From a checkpoint of a small transformer trained on Wikipedia: RMSNorm before each block, 3991 steps.
MLP neurons of a small language model. Each row is named by its layer, matrix (up: input weights; down: output weights) and neuron, and shows model dimensions 0-127. Each number is 200 + 20 x the weight over its row's rms, rounded and kept within 0 to 999.
After each neuron's rows, "fires in" lists the words (lower case) most often at its 100 highest values on Wikipedia text that the model never trained on.

L6.up131,225,237,240,184,165,221,244,214,205,210,183,245,190,203,188,189,195,228,186,192,204,219,221,184,201,216,220,198,218,194,176,193,206,162,203,178,213,165,190,209,232,178,189,218,219,225,199,230,207,220,212,186,173,221,178,211,227,208,234,197,231,180,214,221,208,204,210,221,231,169,197,205,210,201,186,179,196,181,225,183,183,171,204,235,204,189,173,206,156,185,215,204,212,183,175,207,183,229,162,221,173,196,231,155,218,195,193,186,167,209,238,194,200,184,191,192,217,208,230,165,207,212,176,215,208,212,206,211
L6.down131,194,233,189,210,192,163,184,194,205,187,229,215,179,181,201,202,228,185,199,228,209,231,185,251,181,210,199,190,212,184,233,188,189,200,202,181,193,190,203,222,223,223,193,194,195,178,216,186,164,216,206,173,188,178,190,198,215,191,235,214,196,187,190,156,234,184,205,182,227,214,195,188,189,193,186,193,175,192,200,206,247,185,175,202,227,194,182,216,213,182,195,194,172,198,234,186,205,190,160,182,244,189,185,174,159,197,199,155,203,197,209,195,155,222,219,195,193,183,181,207,192,170,210,207,180,210,200,153
fires in: "known", "used", "potential", "such", "notable", "sexual"

L3.up198,236,190,203,191,217,180,192,184,202,220,208,200,170,201,201,191,215,204,199,196,182,203,196,232,231,193,241,150,210,201,195,168,234,218,198,175,222,221,211,206,212,192,147,196,223,186,236,204,196,211,198,212,181,171,215,239,192,203,182,239,223,212,187,235,202,191,195,192,210,193,170,233,220,166,252,199,184,244,183,212,198,191,215,246,180,190,185,187,212,196,184,206,187,194,170,233,196,237,188,201,195,205,222,173,196,209,196,201,207,176,239,195,192,202,221,210,200,223,198,207,221,234,189,221,183,204,178,195
L3.down198,198,158,214,189,208,196,227,198,208,185,221,213,207,226,202,205,220,160,220,208,218,225,231,199,184,154,209,184,195,217,209,191,213,159,179,225,209,188,184,211,210,203,172,179,209,210,217,198,164,171,187,193,200,199,197,173,211,201,190,256,176,196,202,198,195,236,225,211,182,201,246,166,212,211,155,227,186,212,169,204,209,200,213,188,202,216,216,197,196,207,193,218,191,196,183,226,158,186,199,230,233,217,180,213,154,231,232,210,194,184,215,205,197,215,204,226,226,205,184,208,179,223,206,173,205,223,222,211
fires in: "this", "that", "these", "following"

L6.up5,226,194,200,204,214,169,209,210,204,201,226,248,153,178,226,210,192,235,202,194,194,197,209,200,201,181,216,195,195,177,194,226,198,205,192,199,210,202,160,216,168,218,152,227,221,165,186,177,231,225,199,187,196,225,178,218,219,197,232,192,225,214,171,192,205,180,177,197,196,172,196,221,217,156,222,219,206,251,210,229,213,195,191,206,207,173,204,192,176,226,193,175,195,215,167,219,216,257,194,220,186,201,184,231,186,203,176,203,200,213,199,179,233,195,191,212,217,160,211,162,185,222,195,197,188,228,175,213
L6.down5,201,207,213,191,209,210,187,209,197,189,200,216,217,175,214,186,229,208,217,175,224,279,209,167,160,219,197,190,190,179,222,242,184,217,229,220,186,225,238,183,243,181,214,196,212,204,203,192,195,225,226,214,202,238,249,192,203,187,188,160,206,205,213,186,223,188,213,186,173,203,207,230,203,212,190,176,206,199,209,199,203,185,205,218,193,264,217,185,211,190,228,204,205,198,227,215,233,197,207,233,210,199,175,204,189,236,206,198,194,170,138,206,208,227,199,186,182,189,208,205,209,185,223,181,196,207,192,233
fires in: "first", "second", "still", "1st"

L4.up366,236,190,207,219,193,197,183,198,242,210,188,213,216,173,191,196,187,180,228,217,196,173,217,204,202,192,200,213,215,216,172,255,202,196,179,182,222,179,164,186,226,201,167,204,204,221,228,182,234,209,211,199,179,186,209,230,183,202,190,194,224,209,198,223,206,218,216,185,228,203,163,248,197,193,183,222,163,231,198,211,218,219,199,214,198,179,212,177,168,230,249,198,197,199,185,184,241,197,191,199,193,198,197,204,203,234,177,191,143,206,210,183,222,187,213,206,235,198,196,159,186,208,195,190,213,216,180,221
L4.down366,178,232,186,180,217,186,215,203,211,192,202,216,202,245,212,230,252,191,214,178,178,244,205,217,190,194,212,162,207,170,213,192,193,209,222,227,216,203,234,231,190,200,197,204,194,206,184,184,212,210,165,206,187,205,187,200,190,185,214,212,187,208,210,172,205,180,210,198,229,172,168,210,232,182,216,181,184,231,201,221,202,146,148,207,176,197,219,238,215,215,165,195,180,204,215,158,164,186,211,222,213,182,200,203,185,215,190,207,222,157,204,227,172,178,183,181,202,208,208,174,203,249,194,208,214,210,215,182
fires in: "such", "known", "announced", "following", "debut"

L6.up591,192,189,205,248,212,203,207,198,217,181,208,216,180,169,211,169,201,196,200,196,202,197,164,201,188,205,254,223,195,184,204,192,196,206,188,169,184,189,197,204,185,207,177,253,221,205,214,212,205,207,188,183,190,196,201,246,165,253,167,210,241,182,202,224,202,214,207,172,176,172,210,230,203,196,231,218,172,193,243,187,208,183,205,201,198,195,212,180,195,194,237,165,195,182,162,207,200,193,175,195,205,235,236,236,193,205,221,220,199,200,222,204,225,165,231,183,189,187,193,174,212,219,161,196,222,196,216,209
L6.down591,205,195,202,233,217,200,203,187,193,208,220,225,215,196,176,182,231,186,196,178,199,211,182,186,207,226,202,217,225,208,182,204,190,187,189,200,178,216,193,178,179,166,219,205,223,202,151,189,153,222,167,221,221,187,172,190,166,166,208,218,193,211,215,158,196,171,249,181,185,187,196,190,219,218,199,215,188,193,174,206,206,211,258,232,198,231,247,226,194,161,210,174,209,190,172,192,217,208,194,208,155,193,217,203,182,217,230,183,235,206,189,198,214,167,170,217,202,182,167,196,194,197,195,187,212,215,223,188
fires in: "all", "australian", "australia", "canadian", "canada", "allow"

L4.up404,183,213,160,214,147,206,213,173,204,196,196,207,129,208,249,197,220,179,191,210,215,191,190,238,195,191,218,229,215,193,220,202,234,198,214,173,196,209,172,233,178,223,176,194,199,210,203,203,181,220,239,208,208,199,190,163,217,208,183,184,257,203,198,209,227,194,199,184,168,204,176,214,206,205,164,212,231,189,175,169,239,174,205,214,199,191,171,206,185,198,196,196,205,148,192,197,199,197,198,197,191,207,188,216,190,194,182,206,190,194,177,219,192,170,231,193,190,185,212,192,199,203,199,190,204,206,218,167
L4.down404,187,217,190,226,197,189,192,165,198,201,183,202,207,205,179,196,187,210,197,245,201,218,216,205,181,207,167,195,245,158,202,189,196,178,163,223,225,191,204,227,196,221,242,177,197,210,186,191,173,210,222,219,216,197,189,209,216,185,213,176,178,185,212,174,220,159,225,199,165,223,195,201,224,204,227,163,187,205,226,210,220,208,191,211,187,242,198,190,232,168,183,194,199,211,186,197,224,180,190,182,193,204,213,198,199,225,197,195,198,213,225,163,188,218,197,199,184,153,176,195,195,189,169,174,185,193,196,196
fires in: "american", "canadian", "spanish", "australian", "mexican", "japanese"

L4.up512,229,197,203,224,176,193,198,184,206,187,212,242,171,171,232,175,182,194,252,217,202,215,195,211,207,191,222,236,210,187,189,233,209,210,191,204,191,190,171,211,211,214,172,218,191,190,180,171,189,220,228,204,216,240,192,207,167,197,184,212,217,194,195,202,219,229,190,197,170,153,208,196,180,187,170,198,216,200,167,176,211,206,175,193,194,158,204,218,214,214,204,218,196,192,155,172,224,233,194,189,197,215,171,212,190,151,171,204,189,221,214,219,226,188,224,203,199,160,206,229,227,204,180,197,239,228,199,172
L4.down512,241,167,210,213,237,184,201,198,180,171,206,191,188,198,189,166,205,186,187,229,200,196,208,174,202,225,204,175,240,191,201,224,223,228,201,219,192,202,203,183,192,208,198,224,217,199,204,207,172,168,205,232,204,217,239,209,223,185,194,202,224,179,195,213,193,224,186,214,183,171,224,251,197,227,169,194,185,199,176,203,210,191,198,216,228,225,197,189,202,212,216,185,216,199,188,242,219,210,206,196,134,212,192,223,178,263,213,226,221,211,164,204,209,213,187,192,190,184,204,196,189,212,177,221,180,200,187,220
fires in: "first", "born", "second", "third", "fifth", "football"

L3.up403,219,176,195,192,193,230,223,214,205,227,201,208,211,226,194,208,151,245,203,196,180,192,216,200,215,189,177,209,183,197,193,206,214,235,222,182,203,211,213,177,178,175,186,207,200,185,192,202,213,223,225,172,193,185,182,208,212,208,221,223,215,210,206,209,205,167,212,147,229,205,187,204,200,139,203,175,183,236,172,185,204,196,199,166,186,189,176,235,169,174,186,199,191,175,216,163,201,221,188,199,232,183,177,188,190,162,199,167,182,174,210,190,222,236,191,185,230,214,187,243,238,217,178,206,202,202,179,201
L3.down403,177,195,203,218,228,192,211,204,208,226,197,208,211,196,166,217,201,177,193,223,235,179,189,180,187,192,246,198,213,191,222,177,205,211,249,208,162,230,226,213,186,215,195,164,223,199,210,211,212,175,194,176,147,220,174,197,212,176,235,210,222,217,187,160,195,185,189,197,194,190,184,222,211,184,182,207,194,222,185,191,188,190,192,169,215,194,190,200,191,175,185,143,202,229,180,197,195,195,202,192,236,198,190,200,185,202,201,185,218,185,198,193,172,164,209,229,210,217,162,209,180,174,183,214,176,223,163,179
fires in: "may", "february", "april", "fight"

L4.up139,222,164,217,229,198,209,212,200,203,167,192,194,203,202,203,193,213,195,211,185,211,210,206,229,227,189,220,184,163,258,199,186,214,207,184,191,222,199,212,212,213,218,169,249,173,207,226,156,199,216,209,219,153,196,225,204,172,204,218,204,224,196,200,254,227,201,203,163,228,199,202,237,214,177,206,202,197,233,178,181,223,212,177,212,164,197,232,216,178,193,227,209,186,191,164,202,207,228,259,210,203,184,189,195,209,213,201,198,219,206,197,178,221,204,231,213,207,192,167,216,211,185,214,193,186,205,209,213
L4.down139,167,232,205,180,190,237,230,208,197,187,206,190,197,234,199,205,224,189,212,234,185,228,196,220,221,181,188,203,234,225,241,212,182,200,190,231,214,170,196,237,210,208,185,187,209,158,173,200,189,182,166,220,207,188,208,174,204,216,202,225,180,193,208,210,219,189,221,205,204,182,227,224,206,200,155,190,196,199,169,218,236,185,190,199,170,209,213,178,220,215,218,227,176,203,216,201,209,205,214,188,222,180,158,204,180,230,193,196,174,204,181,200,182,197,188,199,200,182,177,205,179,236,202,191,242,201,243,215
fires in: "one", "that", "this", "any", "each"

L3.up570,210,209,176,215,195,181,203,194,226,192,195,217,190,208,190,195,203,182,237,182,187,180,202,217,209,178,218,197,174,246,176,201,239,236,198,181,239,212,188,220,212,202,212,198,186,191,203,157,184,203,194,196,171,191,225,226,201,206,180,196,219,192,213,220,205,194,192,164,207,193,196,234,211,168,214,190,196,211,196,164,190,217,162,212,172,201,175,201,195,187,197,196,186,193,161,226,220,213,177,235,263,208,161,226,199,210,206,184,202,190,199,206,218,211,228,200,214,231,168,234,233,194,171,218,242,171,190,181
L3.down570,180,221,201,180,207,220,202,237,197,181,175,234,209,195,213,204,222,200,203,220,165,192,178,221,182,212,249,200,172,218,219,198,193,206,189,192,201,210,193,208,196,205,176,220,203,184,155,193,193,167,214,175,221,216,190,232,208,181,208,215,177,178,220,204,159,224,197,208,233,207,186,198,175,192,220,212,186,203,177,176,217,210,191,234,190,201,159,216,238,172,182,186,188,226,214,186,215,228,223,208,213,178,218,218,193,212,233,182,211,219,194,210,202,214,204,147,210,226,166,230,166,196,215,198,221,178,221,214
fires in: "many", "this", "these", "some", "several"

L5.up175,219,188,216,229,185,196,217,192,210,217,200,202,202,207,198,215,176,219,213,199,195,201,173,201,172,199,228,241,188,204,217,216,207,226,205,215,209,191,200,201,188,196,200,172,229,209,237,152,222,205,214,179,185,213,238,199,197,251,176,203,219,209,220,187,198,213,187,169,203,174,175,192,213,191,208,210,171,222,199,189,182,213,207,193,194,200,205,188,193,182,182,184,191,197,210,188,174,191,206,170,244,193,227,164,236,163,210,189,185,199,191,213,201,203,189,237,171,189,238,176,207,192,183,237,251,212,175,206
L5.down175,200,229,182,197,221,234,210,197,177,203,200,182,203,181,180,208,177,173,196,234,194,198,221,185,225,210,216,178,222,201,247,187,201,230,194,208,207,210,190,199,207,233,169,208,192,175,201,198,191,179,221,190,172,196,239,209,215,219,196,195,224,157,222,212,168,171,191,189,214,212,189,230,210,204,179,202,219,234,181,199,185,187,173,180,209,227,202,230,191,172,211,199,210,203,171,225,224,169,208,166,148,202,200,192,200,220,233,188,187,202,217,201,200,188,199,215,185,150,157,228,169,177,223,201,191,179,178,202
fires in: "may", "august", "november", "january", "september", "april"

L4.up91,198,215,183,188,194,182,211,182,193,210,189,196,173,210,235,179,213,191,204,178,183,152,209,207,184,179,192,187,197,232,213,208,256,231,183,198,214,205,177,228,204,219,170,182,223,202,212,194,180,226,216,204,210,205,241,187,209,178,189,217,210,148,170,219,216,229,173,195,202,221,178,204,223,190,209,166,204,219,182,207,195,191,187,207,190,206,164,219,174,180,230,171,202,199,206,226,193,245,209,203,184,208,185,204,186,198,202,210,200,224,219,214,201,189,213,204,189,238,229,201,179,203,185,184,191,181,201,194
L4.down91,189,204,210,175,205,190,177,223,163,180,211,220,206,177,223,203,203,212,232,192,199,202,196,203,184,212,206,223,203,171,186,182,148,209,182,203,206,210,176,220,217,194,224,227,221,169,161,198,182,214,212,215,238,218,175,216,198,168,204,169,185,208,198,232,205,184,201,205,199,157,202,215,195,210,218,174,174,218,182,238,203,159,177,215,220,221,228,222,210,209,177,217,204,173,218,193,207,181,211,223,193,180,199,242,189,178,185,186,207,159,216,213,209,190,219,199,199,207,191,226,217,171,194,191,218,189,230,154
fires in: "other", "these", "many", "those", "guest", "others"